config.yaml
n_head: 4
head_dim: 96
norm_place: "pre"
positions: "learned+rope"
parallel_block: false
init_std_up: 0.0285
init_std_down: 0.0
optimizer: "adam_variant"
beta2: 0.95
lr_head: 0.00513
warmup_steps: 245
decay_shape: "exp"
final_lr_fraction: 0.0
batch_tokens: [16384, 32768, 49152]
steps: 8900
MLP neurons of a small language model. Each row is named by its layer, matrix (up: input weights; down: output weights) and neuron, and shows model dimensions 96-351. Each number is 128 + 32 x the weight over its row's rms, rounded and kept within 0 to 255. Numbers have three digits each.
Before each neuron's rows, "fires after" lists the tokens most often just before its 100 highest values on Wikipedia text that the model never trained on.

fires after: " ", " g", " mo", "-", " sign", "n"
L5.up1277:157064089065132135106142133142117185137092160159119119093134171124154169158100156127095136121128130107149148131106081106117151089112161135187130164166158150048143132158099139157093123155131070111171138109090114109135115155091193134124094054168169143111129151159124146157152156082136142098085178102177155152147141152138104147160114114152133138106107103152107136147112131170131137146137076234109134092226095115122172018160100097176129138096153107131166106155079121139167073128123139130132096142083131139115106138114155145162170159149134205126195075140125066174101112116082114119173110121150134117172132119139095186150135149067127121096142127074069147127135110148127125108076125147097110067138115109086153085145169121109163179132129146115134108096127137090132117160134145
L5.down1277:113183148093181097119170148097123092109155159105061129144118127137123118201128145139081121133089153164050148132165091157071097072117098139116162107137073167166139104113100124165151192097177146137147114157105162073140100093074152113151112068150134093070122132128163104139156150144172096153144120091155210158109146060115150134136124144158126133124172099112081151105163125186130127146147091092079116085130133175210131181154142092126159126054135119127129150118159184132094130157084143080138126120200073092142168181099157177163171157175094168143144130109140146120127084107104142158136094155159140153107157133094144160203169134153160094144121104141100101103102117138101148113155096169100059108166136117119118136150217134104110071151138109075144219110100111120124156148177106

fires after: "\n", " ", "s"
L5.up1114:130128096151127106143084091104134183066154029126140110106080098182163076122106145113140134093155096148194141148154105169154130077111111175146145122175154108153101093155179138070188129033190092175062173150147109140175123143094113100124083115165128077178157145142145118148145154147112113130083218214144124142110145104188136133101166204165179108111193107132135118117084151152186087089101115174073161148099135127066120121162223102151090089081083129093109152125128119075110127087136110167151116103106087129047096137163134113141145171130100156132142139131079164142133148139128070144149072117165101147128128122141126098162063145070095151136129103150135125115148103125148077099124094125132125164090093109079085162095051144150106181141121174169157154068104121126116136139167133
L5.down1114:067120121179154118127131065165124124146121035146147094175094072114092123091151127154090132133118194167120129115138178144171148134100113099124160155146152112130195171136134158133095154176119026142099124126064145074212108166198118095110112137176087081178134125071104152144153139134112141129132139115160126160145136125105135056093138171188101164177141087130116098173151150188117119095096108073118123135152201134151096092142143170153138097118137120061118124132147100133154104133129158126146149209078106160093090108144114131154095115110084167089137126081084146210188087112168107159142128145124114084184128064132129146076090140068073135133099188167150155165145109136111124117163123144125103082108103114133092116094155121114096120178191128126162105124048149096088106095117053

fires after: " ", " the", " of", "-", ","
L9.up1312:122090143081177159132075164103124117147111138092148145185062085084113146134208140105137143100114116138068155140161133119124187144144127105115173158087156093151134147137136136137081100115107079117112138142075114175100129107153094077123093138143155157142115139121124183109111171158121150114120102123158110143093092049137154091152092130145092223082098131189180074143094029138162097142133186149098186147148163105130139089168134136151180115157098145145140074105087159129118057122095183189123166150176121096128120149124078140066114097140151166091102076145136093113131118125090133107124135095146182158096156219139178178129155138126123176107114163130156125111079092120180166133100130122155148092144147140132181098088142124110160119066162121144238203136144085149155147120092093
L9.down1312:127113120123103136138127077095140103147152128097160115096147198178133183122138180172152135088100098165086089158110158147115125117106132084109131151126099113126118113128133108154132105082163123119154161131123108050132177145185097176121111124105126138124134092176073177110160113180138150088131159156108106079123126164132159135135074168184126159175142125104098108178123121114121111099109098146138149108096157160115154148087113148130117134060153084149116098081156116148082188091172129151116156093152106140133070140129123110127083137072091084168082173133072138120049120106076160182121146171153092108119112106115151116092162102155137108110124104120135112177098128017137102122098183143163106173141112141091102131080155150136157167164079137112134128145133174146133109084132150

fires after: " Ma", " ", " La", " a", " la"
L9.up1514:110119126114138164123106125118149140099132106107135176197135115178135140142127148141069095054094087121096085130141115086134140112184152151158173120099120163131048138158095140085137157095120162142149078141131083129133135111103134094090114134102088104160136162095100159160119108132074155112174069159116033182069127143105125152155160132150106095111160161155093120142154123083074126117095122173168152120141100084105097115176077114150177073147100145111098150153119163104171112163155143122135142152233128071159190162154138107137128141090109099097064085135109127154150136168147065111163110162148088040144190152147059093155148140178082123185123162099126146130147049110103098131119124131190126113130139199148105155069153104084111159126111180170120103194136087150088199156106185
L9.down1514:143136142149155109152156100147137141110124096141134201202088160130153150025153106126139091118165153135118120150152120106084164172127095102118167166166151116144069121153152141074141130144135097107115120106097136102117140112154144168130112135069143167093157127183080111079198155074133140127062136122132116171158161191131170196142122080117134143124149056118098163221148077104075130199143147127158151201151167166094108090123154175153157169160153123130100092132118111140112134134111104143091102167126150149110137119121089145161182159126100132152111124163147151145135126026148097146089138085095150129131134133102085147154140160134096097047181112106094070102086147106139083169131123097081107099090193086121145064161057175171106155156092115119153126100159160141162071132137092

fires after: " as", "p", "st", "t", "app"
L9.up861:099143118137140133144144125123115102122110122120183165133090076152138117141126121131142132146120134118135108071118112170167206159173123125147081079121154145165115125090121112101100103175168035215145140163125138117090104215124178111175143117043108182158092185151141163153121185148087132133086184153063137103159135179131119109116100158150121150141127138091189144139157139143117153143093128129158096111109145172151194131076089115116178105148116094101119085116092170163098135129130097116083028137077120121113146122149099152091094132139081176102123109112117148149130117171131171112149172128086144056199142072064140112220178154143119169168159132203102174127149118130161159159133114084153079133110090149096116208188201137136149198144207088175139131099150144145154132096114099
L9.down861:082130123133113167128099122102154146142114176150170143145113169122083143185161106145099089177176163159098192084159162116153075074164138109117183113107150147127144124147093066129110157112108167153093131105142102113095161126120106175156160130119144119157136095098120107192109106138142142142136158134095120145140156124124118151134125189151123132191129080124157105103050069130135140087110138150097112126140075145091074142104127176094106112154117179165148103145150085144094145146160094134107120206094094096087088133113072124137094126121119121119096092172189065130115103104117120166113141105157141113129169183159124107053143173133058100068131143155070171088140090127113122151130121077097105204113191198163138162122071123176104157114174101153116066172076136145122063144090109

fires after: " D", " sign", " d", "C", ";", " |"
L9.up820:109147083122107159124123000124136142089070113113110156153086119166143116121117147148087113174143069140087117197162120139152146130142105120111171101115139114175132192191148163135108109141100127128135152174126078126193121092175143130154143152056115100154091148107164052176172096121089128100181090176112082169113119089114106173099123119133129125130172109144119120204087140184156107134047118103186142119085148139124113148152163178129062114149157117155137105151137096122134102115140136115112118135145150124092125107103128131166154120154088111092087116117111144141071047177100175147180166139167099098113183145120095061135091111146179070142145134085120177224166134144110136097137137156171165146078089069148215079130087082103154127162128120127163136050112099185136142163093125
L9.down820:143136114108126147136126119117125101139130055105144062167100237113058090114125207120091120137160135094120143075114038062203118152140148080164122176147147121102096106207144106116185106121125151122188163113125162138091111162109104130134106132127113087210137153097141129109137168122074150136157134090110151104185100130118104064124090139138144114094142091108096232115180079140127197112117133100186115084145163119145166203135117148094143140106189172132124119116080128114111099136130117128091125177123107119101152144144149073173144111139145081192145114061120126087127146111117139103093165154102144072091117112117114096108142076145119160189163172104146128141182116125094081132137158130117155089137178138091115111139161079137098139080132144114132136074104136195114115105141122

fires after: ",", "s", " He", "ce"
L9.up304:099136084147168140142137061124145157142137099132155098111134107125132100102197170182140164137106127181133149044121072142088173117119092131128088133135139084095079140101128048143149119114139123166157061156120096122177121075093161158100133143086123128103077090086104162102174120117128115125110112096173167184149096131178138139089164142142085089128114091120111135191087067163199126099096100151113088143081149138120181143078159155111137111154115136166111138174119045140125129182164096129071144165152131159074134148143104124120189149123109149121153158092131122157092165122157123117175114106120159144147167133170083141130087110158113141153085114109128143093147180098128132120120228100168111147116124137123119105137123132210160108100050112090183104142172134151116173143073143
L9.down304:138116095080055108170129113144176137131153075104142084126136147088085089112186128094099170148074087124182158093117158121149118105145112070151098170154129104150098185105109143114152165111161136134163109168099162139111067105109120142142104158161117098153119112101090126113152148160088155098157205147093130130192133116118158087159177071073113106083128109131134101090140121130144062151128164086102101144092150121125122116091155161127197096077131119160149110128170110116170118123084142107141167130077065088160131134122153172099137143163108104069162194140122157145138115130091103162107142163160090143131103106069138167094081145128165147112087093095163212201091098126149122083145137110143141137129154126096120194130150050114105045143122092086140136131134146100179168185133110

fires after: "-", "y", ".", " \"", "o"
L9.up1797:126093171093147087080166128194081166131127087131180208127154105135067075124130153130058085120141117169107079099141140150138109134094162107100094114139116174069172195133115110177152130120114134132132171194139131112101077086120105124109136171115095141190122237104117129076149078092180117141082214191201099125121103127149123120176135122095151127070128148176160128102109102122138155144134162157172092175157134162113142123122080097143142169144127093141136112175099153090094091060146133131149164158146118110205124102116122151075096081135070132137104058136117169116170023079138145132107124105120174105111167152136159073099146093136112151147117108166158089183180111141142132090096145154078110162118167096112201154121177140084152087163071115148127078129124096083132192172118181
L9.down1797:140155109139086190166085196149102145153174199130135136205125091115111138145130145155187122049154150128139138124146116127129091158123111143140118117071079154192163065156120119141145047130124157093133135106099163130110167152086135109114143128100131123155126109132133045168099109154159127112166113141166088142127100150129145072163168143118139088189134130095120131180117059147134075121138106175077114119161114076151180133155142087097141139101140148106118136131099150161150131142126127130125141118121139107104127082137132110152158204124164158115154163141126116090135168178188155086155097107091064153168064070101164115171140181192120122035102076143089087116099071099125119150169078102121122102139121146122144109117088168116078185167154149112159103115111114097179148146153080

fires after: " ", " the", " (", "-", " a"
L9.up1616:112138137109120158084082115132042107122121077158155174191101135112105128115135083163103147125113151133142097077117126121110143134144123166097138137122157132114131110141123110101140091100028128070160101116100082148106142097077139135142081100159136096099189126116138097177112169171127082119111143076165057073075152139069073090107115135093129139096130079159141107162137168168131113173120106180178148159132126121185106185188131123188174148093141183183143118151125148078238057057108121089121174136194138117117127108123115135107089146100119114139152096121215098165201143136145057094125150144094185136175144131149072116158088109133101133111086156077119109100150064136098149083176121184100109146109096168096173122127165117155146115124102147159159160144165096142121188136109141
L9.down1616:087144101129185148140120178137119101124144138153154082121137167167115120137134121085152138157118115162104153094132128099078142115140112058133119132101108138115107125162138087172126099138109154129122138127116176123142082165149132147159187142141106150134127099070154109153127189140086189129057073124113077093144101106175214079136107139144112184129087123124142126104158108114122124141120092121100077093112196075146078078151116112141108204137128176136096182126108145173146104124112161153154141151151113085160084107187207093186146124151143075171092141119125093106135158113132134090117177145108124122120126094138111105092130150194120094145134139162093107176136136157099167158100067119124167126050128136117097163076202102087057152116143119139143149112153158108142035115100111

fires after: " ", "d", "-", ".", "c"
L5.up721:123191113075121115162122154085106145203097140134121129121106155102120099164128076136193172061134141107118170123092081171140158121195171149141137124136181138111126173135162142165126151163190055126128078102139133133136134132122189111133125036126119133153139138124114138087109193087141133110152091089168140128179135106165164136156186077142123161151125057165129114172137092099151129095172125174132044153100152122144142161142072163063094119072121127130107154129133117109143096079151097158115125135145167106124067123144141100076092082180093147147180093117164103127140130130119106122162070164041136139126150185143158128112152109113193132159095168157104112128070151145150081132104111137076054148143148174135128170156109142106112135098182144134117170129142110062115141109095105
L5.down721:116158156184133118049064162090106102077142137099175092118104143162093102067244141118111184144109117151139184073099136156103167052106154170102103099157156102175122076111134147175145136077185169150161175134102116165157206064135112112146182162142119097081128094149123157136098177086146075150129093147141156116103125108147111144122166051133142121115102095136089160126116172100116157178105142140150120114098106102158149151092153170167111150165168138182143141076147150126126146134119087134142164102098144103148182079142140143136122134096160112148134129125170099074133139140154124134060104132098187106104158136112129128175159126127127092155146091124100169101102171130113105071166095114082177174139095132185073134153227115181189195064089174138136136117111035143106108114117156

fires after: "\n", "-", "ite", "H"
L9.up2226:132082122143105136068096156095066116120109148118109105190109090159104142159122083113132132115086098162149158143168085136136118131132094083169127179104125088106115191066118127107164153151099065111101143156190165085164073148123132102126137135122087143130143110121116101099117114121091104105140161130095101063126184119124121108141167133139096162132061091138160117143110107199119150128121150161135165171184065118104134125155089150114129131152103149121082140159103134122105097086028144127105104107116154109074177179115107114163169113159108120119153195155123145093141116076132130114161154121141140093153182066193172108167127202161111159128110135117122136132146094154150129116097160191092110069172123153109138149168133130074132087111116134167100160125121037161105173128142141
L9.down2226:134114106131082120137150113135159187125105126151089166188138158176074113096159095115113135089091109122111107071153141116117174127138120042145139113104102116184087184071090108126167156078125151151147138124167118129068132139152116151073141158101163148088122173160160147166102117141043146092081133100127109094093073152101143087156155078111131088133067058153102102111109090142144150160101092117167178136137078125174112139170084161119146139153179160160137112179146130058136148152114150138158094113202078140140128191160149122168116128182079138159130154125135169130165128179109105147178116186153127145138147096138145134152159126152129165140074129114128185145088113110079125173138113134063133095095117144110125108082174000153122107170158133152162140107112099129129153119156086

fires after: "'", " was", "s", "les", " as", " became"
L9.up349:063102141124090082118148087082172136044172086126105122081064117131146142148126139133124109155175144156023101150159137147129165106122144098121144156151119138142104150085138118175071113111144127100111141179187135127126114101135103135107147070120117119140186114130086140146192146145176137127079105128113101176099182124120097134115118142132128129084100158143164160137115119149152092082147154149144152122183112142182144122084072114103182150143159134145133062127123088171161048053125163158056151149164115154129086135124118167103081097152129142138145129094164097071146123170114106124117144136173099133161146148136185136110188143127130097146155170109150100154123147102083152125120142088112120113117049123133123138064131168106126115053147129123191173130153145119162150198136128
L9.down349:111101207113068145082157116135139136083113131161113090077067116124136153145161156162146146086154154101132180126114110107199114094129182161102136174136155160162114147105125140159116156165147096122126121129154191097108141146130137150068145142135137151110170101138189115142135078111157077090065132084128076133130097139152104126121150125110144138135115092151145102134128101136147152128089160160168073161144127110133113147163113141137112108119107136136141123134114170147159129136088081119093133117098109136184097192123152165102000155100155093126118141165116142153091114177130067123147118151154102134124158122164140078118117123172116115106130143130132000137120145149141190167113162105063099086156103122123144136144149255083160143123121135155189174130116151113119175175095104

fires after: " the", "'", " of", "ne", " consider", " was"
L9.up120:120119117060130117165099089075126132198185106154149163137090148219150090144150103128175192134133136184061162102125156169128147137094092149126097180129159117187100132105096134171122068122140136113090138153131146100107162131150119105148128144052088107105076091161090150129148096097127109134102167130142125133133150140152094089100114083137091170130170054177196053168142126190109153200116122112118138140172127158159137140154097141123189069207109108139080088103091093189132113092132123141138208066142142079117144186191140160109105135130106146175135119100147107086122121149129153109175092190161154125105103100148089094133181144091106134071117130068127168130168078046108118139112108074128072104129103127134153100122050158112116112137083141150150129153147117068176083083106114
L9.down120:098132162120130147109127175129163081117067151178113120102118162094081185165078106097160128088149136141120108127080114127141135096124101193126120081117137152115150158123161096128136190117127129114101169110108103149151198120128166143126141135110104111132127105195154137170121080143160115148116122134070089156110180172105141167115119117118123085177119080114123132131132131065125109113124098126113129169148137150098151121103124144123051152114109081148134160111155121141092094143145115127077095176076119141131129116061104087145060146148205122092133119120060138120129164101201082142135123102134146154078189132140163156114164150165132098116126152100122058175090146184137053172097108072088135125144116139133082166124182226140171123093134101121146134140178091137082099131135145

fires after: "\n", "-", " U", " O", "U"
L9.up1468:116155162095089178142111092098093134144119145101171109121065104131079106172139101145135158085122108113141142138161145074145132118126128090097069139107172072150087175139140113099098160127137111101144131153156160133125111123166078141107136168140156110159115104067119134160074120110115115115179222132114085062129151089128072136130114132122058085113133147155116105137110088159093143118141158172135118152144074204152128118116123126129163093158108144139130165183093162116102074106122147197119128126113089090134153161135122186124113123103156109164146091131157134093174094132078166156138135094201055053178118132132074107149195129139142148121061132111150155148098110102114129059062149160080066115134146122133162104186086151090171096148124157112125137162083099201086106205110185
L9.down1468:121132149111099144095140134112133163086049114182137179115109136102131142160121119156132092131091134122138165081099123111139130133173119094156101188072151137080109118141133122135118108112123132132157136180181004106151094131100108168181115127112141131121171138103152129152099106130157195107168166156142086084131153161114056117197114158080090082089174125117167086110147117088107157147127108103092162145148137104174104162117103119116138093144123175184158099142116109108110109126050122125078148161144160099127143163099137124094159088123059147152072133119125084164164108144074144142115117094159125193118140128168125136087188178159159088119116146098109160166083113120122160134150197158081103143149174171099107062087131037181135098140132146153142084065141137177204097124189208

fires after: " ", "\n", "n", "-"
L5.up1572:111126139140099155167073151139171079081118148117109076086087086093142113123080091142165153132159131115131116118178090106134186159169116090081104123172146129165090125160155087112115130141171134120114086150132092113145097067094166152120115118122183071169144123134061174143130121133206161104121129123136141166156136080129091108157147064096117164088162131102152157106136124099086167180120092143141128120136162140156119123064162113107102170118132101223111114124066135092128080099181125108162097116062068098155123140160149116102110104167095140100149105131122086123119084041176095186160099143103147103112101108128140147124123106196154098150061130072178096094063174088114095117083154065088037158103146108144117153125148134154089160133087134111150104200099096106129079162123110
L5.down1572:103182114161083132144101098140155096088101138172141191079120157172120146192112160137153180197155123105122108158189030097096143145139172102116092110122166120139117102110132121140176135151204133124147087141119096148129113106146082137113127190086110118052105151114109100101041146078156097128144145124121071112097117208107121116118151112044140120115051122161172161113125132079095124171102120134088111163085092111139101105104124151141148162145130100172222140143108150122130185136110113171107115151130150178116086122124138122087130080171158076165095120107140142154116127083169095143071136129087152171099169136100140161196145136105182145176109056170107086140162163113117163107150161149138157186166121147118166128114075141155136164150150106149153133136174061109129112131155170

fires after: " Go", " Mont", "ut"
L9.up1651:151122146122091114048167158089165103093125159137112158094125146122088083093123170149048083086132113116135218060158060129164142148159119096094140163142123143150146097134094127168103172107112136138118112198191184106115063120124150123156185135104196112098137172121110174173125128118101149128097083118154096125172161184168160098148141092108130147167144093169245080174136045160180111147115124119108132138106123158116150130138067150132106121128132211142148103077133132118125093148136139200144093128115101070012135123138115109140132161128100061089134040103124188180171079135127105152153101106129062151199058145107123127204121153084158147097165096181158135130174117178121132130125112139143117152108106106133121073065120131133153146097170129125157118135192056150150078168145128
L9.down1651:147166141115144143168114073106115167129045138140136121111095121202097093141102129181079101164134128151104123101158120107153130118133125165145134122085137166139189116069116111100112097138070048218143082102078097130129117121129157128119100143086093078122156093120157109123095108112116136145184139137083089123106176125167115052146127114148151130150108195126153161141115152123132127182107108176097168082151125136214074126120167143166124145128154060120112140157127109171110129101124163105018144176112089141101134083156150128095182139086140158135101084083133078062098099132150131107081111121181130136112138105166079084077133114094131176118151157064182139155130136112114111104131138073081079128181191200144152100133135125153078091115142136105111115172137101150127186126102125

fires after: " ", "-", "==", " \"", "ar"
L9.up209:127136117088149161128124162150114177101122113071100154135119185116134177163115157130114137162072164108154171113175122159104126130125144134130152141169125128030132106099109147091108133071153098132135135108112142185129124133106126086106092168169114129131124111138149098083097078092078125140139116156203147115171131103175141104183186161085144127181136146133093111113099138132150168241137177188146096102121092123132132167130118120143152129124168083140110106135167086124144145143117116110114111146146147079142106140105121119047159072145126180143120170127136135158162081183127143079122082151153152114039141129138135139163132110151121105118112164164127188146141073091094117118114102085138108155066126110128182175140208122094095103156065077140169132104122092155112127120132137
L9.down209:173114178070122068175114102132103042169107133131137069074164150116114101171118094170173030124125158162130122132184155175169149120128127157116196146098107167123118177148173086143122138097110119126111119123047107071167096090117170149154116105109145110193108107174133109106113067156143104152123147097111118119087175210121134147159132097198153088127154157095114139126097054134168120136151137119091093139100107132058115088140138152167130162115108166080104160159143111150117134042145047174114175144084134128116126120132169099136128076134133140126123107165105080126144149129161110121129112146159047129209102162123105100116130123184153140151189135094146049095116142175155129158100102079166123135110152115159185151115130185093090132105067160088122107160125144095133174176168092

fires after: ",", ".", "\n", "c"
L5.up2046:155127124130097082145122144141131115110161118092183154061153140224157114132132079120110092131134128123173107138158194084154133134107089067087109185205161082120105116105138116075139138107075150158110100068143111166162118135163104131092067139085135184107143151117096115111109148161158118097165145183138083113076104145167078125114163195101146059069114104086095061110126134185179143124128062152133142131180134114111094130073175140112182129147124173106221136083123116102115188127159130090106099112102119113107157137140141160115117127084193182144075139122128185142145096086133145185114123082172129161118195181107160087146096113119143094144119078117133090094139118170160105156152097112152171199097113097141151116133143113163158070161135108148102212091191168146101141151138181
L5.down2046:098137082155124081188179149130130115133059124159169062149116137151154102161130122115116099136155108141113128115057158142137115139159127139141135068167159106085130173096081147130088128152120139143103089149128119102118100201174113126115119118124156136185154086110119178140123110162096135075168148114168086116120137156105129070145160148117088129170125196153089109176155151140113129093147096200178113090110198132088138107122155084144081106093133144096126131208165123164155117128153139105100133136149052142111061102137116079169104102125105106180141131145131147097171139156114161120048079105122139098120116120133212177124124146130113113133143116111100177154091149060144120105086118154150193105103092141167135141138143150044147184123105089062128138182081164202160097134149119

fires after: " |", " ", " (", ";", "A"
L9.up1959:149141079098075158162147086166106131103189094113102184151079097142138147099145126113123163127121141113079152149148141145191124152141140056139142125169115146102142179140137102079094096093021139103074134135087074064159091113162110103119108144085111085135119162135100157121148136094119161108193117149134117105148097126211141130181122141081143132131142131124176126130129098107076111186071163105175098169103150155133154133140116167124116086091164114166107084133107074176117149107129103152114123150115140083088138158178094149135171116255085191165172151104093117136146173164141173099101198131105141099123133105135153176111096159174115121152165139111121160171109094088163132124125138095156136139159156137176115113092140146110111118118071144146129134117117159145075096177084134
L9.down1959:136083145100108065157171150080169175175135173087138085143133142109114094092135147114173192160125145118107077119157136115183072129146118159183109141159146160141121108135129084074114158185172110118109158141148141165115165146166140122144113102122120121105080137200137198130151163084117140073122116138116184191133126156141176198121041094184134132126099086109097106160156169145083133147195130156109150125126133133128091083191160112140130177093137100160136167112179074153088078089194107154119099104111153097090097137150141079063152151136125089115137124137086161097177147139184039149126134082121140173083168085101120082148144143138124080114114155080125104163156167134150120148108110062106117179153104091110118079128102130140119132142140139106143132191184140126163104145131138

fires after: "s", " in", " ex", "S", "c", " S"
L9.up1879:142133139085174079146129092124145104163156157123151108095102135192148139169106119176140113079158171150091120124128110153149128157145095122187092131086129111172053131096112104143077202103166102151111110142079092206184128131136080166145138071139156092104123131056111113135112082153091122100120128119130109123100154139106150124113105161130051076079139133178097088078140147147128121102104097112147091163168119113122119092088132141109163152124130167157141102138114107163134133145167171126132127126168128158129124131212157159099080139098153110155116181104132109109083124147139159154099147140119121146152081139100142171194186136165178163193124173096141159101092142105119136085098226086099119133108133143121172144135096102190191190120081093148140096155179145115090113067142139
L9.down1879:191094169129145116079182108128118131128149132118131147163191109126175103073130144176190124126183165118119141155146095128155097154139149155104142080149149152150101133124184175154138119131101170138201150170156107102165080146125143116103155175044099135087095131093130098105075099098107141095097118105075147077112144129168122162134145122120052116150160131124099126174091142180228079171139174153148169143103093101125139126071142137121158090179106095130154041134149119069080140154119117109162118173154194127098151182129149087099148084155115068164110186117114189146083088144142104125124113047159108150108108104135152096151074120102092117077132164149105148106171177090136175124091118123129168139134159131156160106124149108107119178124111088083124188113044124107133090106113115

fires after: " ", " W", "fe", " A", " P"
L5.up745:095100117155103134150142122160133078116157081147159102119114136152138142076118131149094125188121144099152130137133107138127122086104105191159111118167133081105112090163116109090123156092163113105153120126112166122124158056126200165152050133124159149167100098150104178157163125176092119111164142130146164145141130115163165101142118137170074170111159183152198103156115129159142085128099121159124138110163084124133115108076168099126090143141116077063062073160089102120088116110089128133164115117118167124149055125102063107072151121163107182129207123138097175127150136164165060122120041205129136129046108157089035115125067097107114201181156143123112130090121140123073152120092112098120084150130130070131142124127088134140119129162107121095185113142097116110108125173149109
L5.down745:090128123136117153115143150114112186117127114094060105162097150103112193100109137096101127131134177187097138189131167176144148188123064141157095121099130156134110161156078071219165105127153098081120120108132161150142096111140086108166142134158082061118111140140114122114168090117145083124142149170095117104143150149121107095112124167158152213151079067166103112211125093178113124129099094113144129113121101131125121151143096086150099128189116092130135138152135072149131106142101117098125127135134106149127090096118141158126130201144091176091169145144142148108187129083153136136109151162093114147209156101145119219170148159115136160120111131162090033095157160120115119150094168083127086134092079144168162112093177058134103123126145127074138135148100143093146138114078102

fires after: "s", " St", "est", " st", " Qu", "e"
L9.up1773:179167087144163163107168057110116193128140089084068153130091134125144159197123136170146126100145156048122200052128085144116150199157158135110084120148150073156118185155131082140099125145130110161109086150118137046142155212125158128058146102114138146170117146127176168104131146106102137091154096098186114120129164113124128134170139082114127126138080182136172118172134160117152194136086113186194143141124172111110161153144207090113099115138183165113099142148092111146145122114039190135131104117068086122105181110137150135120155127135055103145137137114079047173135101205116154082173135147115140125212127183102154099129153127090100128179110100119166129137134121082150140179105171076105092109105093158117115110102057098197138151153139105129128206122066134215142131128116152
L9.down1773:182150111111036106139121125113148117154143143166141121125171095165159050119144142124124157136165149172199086168134184147191110135086121071051166137112120125173141154150200116100113119058152129101161088154116123115132104063096030124107116120107114126148189122184142107124095122167126105142132149114122168141161079092115141096142159155118129056115185064143100124127087097161121051126114062111096113119129114141134075124149119124074165061060145181144129112123152193056115169144090166091131144234084136150126059163126117148180133137191134169106140074155154111120092163151109134096134106109147126129152133128094101107127124086095159101107156132163176073175175113130155128098114069085116101135105110141129150189110178102142145142083162179088121135091154103128125145161188147

fires after: "e", " Mo", " So", "m", "s", " was"
L9.up1716:132152106120150054116110098089165152076115120194108169137098106160145085091131161199130139124130153140071155090074124073119137147141087173173075154148194142147096188130083079129168083165139082165162076174075109144167065107132135151142102163113109182178179105150160170144099077146139163086063154155145065172154146087134119096133124095114083099108174126145184105076148131120088105075125102162137197148168135103094124157144094128137150133178142139114066106161102107123147076165069102146082065148159127136142108099151092110085146131101058142144125141157107103099173136126143112107100160090154153094124144165200096097161142162103130087136139178156136143121113179069143077126141158143135109134115124164157116078114110110142124200127072173191105154154154140134186162154097175
L9.down1716:109099092141080125082115106156110144189142143083140140082069163129112145170145186086145158132113159139159088087073135137088154089044179147076117119167122109121146092189133148103035102106194107114111102155125193081143146160121064135047185096123103034052124142177091150071174148096056117121131093099137165125163089152166080124165160079125099120088087140123137080168148129085163073091106160146165109137194080105121144125132108136190148079091127151105093149153150156151133187114195150113149147121103107085151126134132085166129172169113136137121134160113192138149061072175127104189113152139072076153171132101091152147131131121186084139090135086155149152132126117141136144127164111147127098140132145113092123159147152160081118153117183130059095104122131119098162111105105151

fires after: "s", " in", "les", " h", "h"
L9.up2187:141134158105161151163145154132144116105112128170132107106106101098132185128153165147107118141154118176183104069110130141150169101150086097124149142107148146142070096058178123155093132106112136147113106153180119143138145138112126149119125079112255125112097089122141134111111110109123051083138146120156076113141093110151153133114091152063097102127076174123130075203173089181112151116131111161166122087150110157167147146133124212089143058142145160135141135089123049127161148188140106110104093200107118131062156182107115149073135142192083125151146164097078117107128099167157158125114083155129144141129087146159078163182092231119133150162113171132132147105130137123082111108180106127147117169126142146149109121103096083134063111155101131141155090131212170178169144176099145
L9.down2187:157108138107061089114095155130150121073047150128108104143115126141088079060120127188162107113089121137128140117096113131096147090156195111142141104149234106147164148089136079133196171134147089098149130094104100134143090186069147168154151135141119159102154157108156142099147124136130142160125129101072128121142161120088129099097145158109146080131137091207155123112114115165195201162114102216197126119150111138146134100212091108068161137124157076163108111136120142113154106103141126156098102086110163159170134115116093185125134083138138159132107213167183155175077112124089122107107132109090152119147122078091141141034083119124090124103122129099152148149159076126156134098126119105108144104135118111097177136095130062120173109126135051167136164221116094094109101144087109

fires after: ",", " E", "ex", "s", " Sa", " I"
L9.up1867:138149156168108110143050118165127145065155149147140129052083105179136142116112121117118110080136130162076120091131188114074172107110158115188175166091171200143073115109102101090144154098116124182168086114123090136164132080102175092178120175154104115168077149079130090165157105127112077102134104116190143112134151146141155179120104176116069104084116121146141172123137095091133134129135123166138067122119167115139159168116109113153132102125165101156163115128087109141141103170141178151130134155128111099085175153173184098089120105169103133084114135140129188112150106125130152111125089090116123128095156180143136072127101138191076131157114111162166157083100094065127153124096118077154123116129180067073174155092181124091177126113096193168144070166138158103107121131049188
L9.down1867:099139111109149080151120118099142120151141109139142128163131137129170136114129181070099186096129128169110109151121197099202165117132140144113113137102156101131107072130104111120187129095171129113145098107107168161085117114150094173110192099106155112137078144139110106125103098127104102121064109099123165134195175098080132154110107118099122165076089078141151169107172114128116141076179176186111157117159100154136125107073092145162153132147134158144125119109123134097121146135151151039111125146148117132196184137134151160098133129124131147125118097142106131141071154120110151130165087137143117119166145102134193111178143166154123133122131112137120114150121108149098044122090109107058089088122234076196104132188155130155185133082174111107084090118155142119146149025149071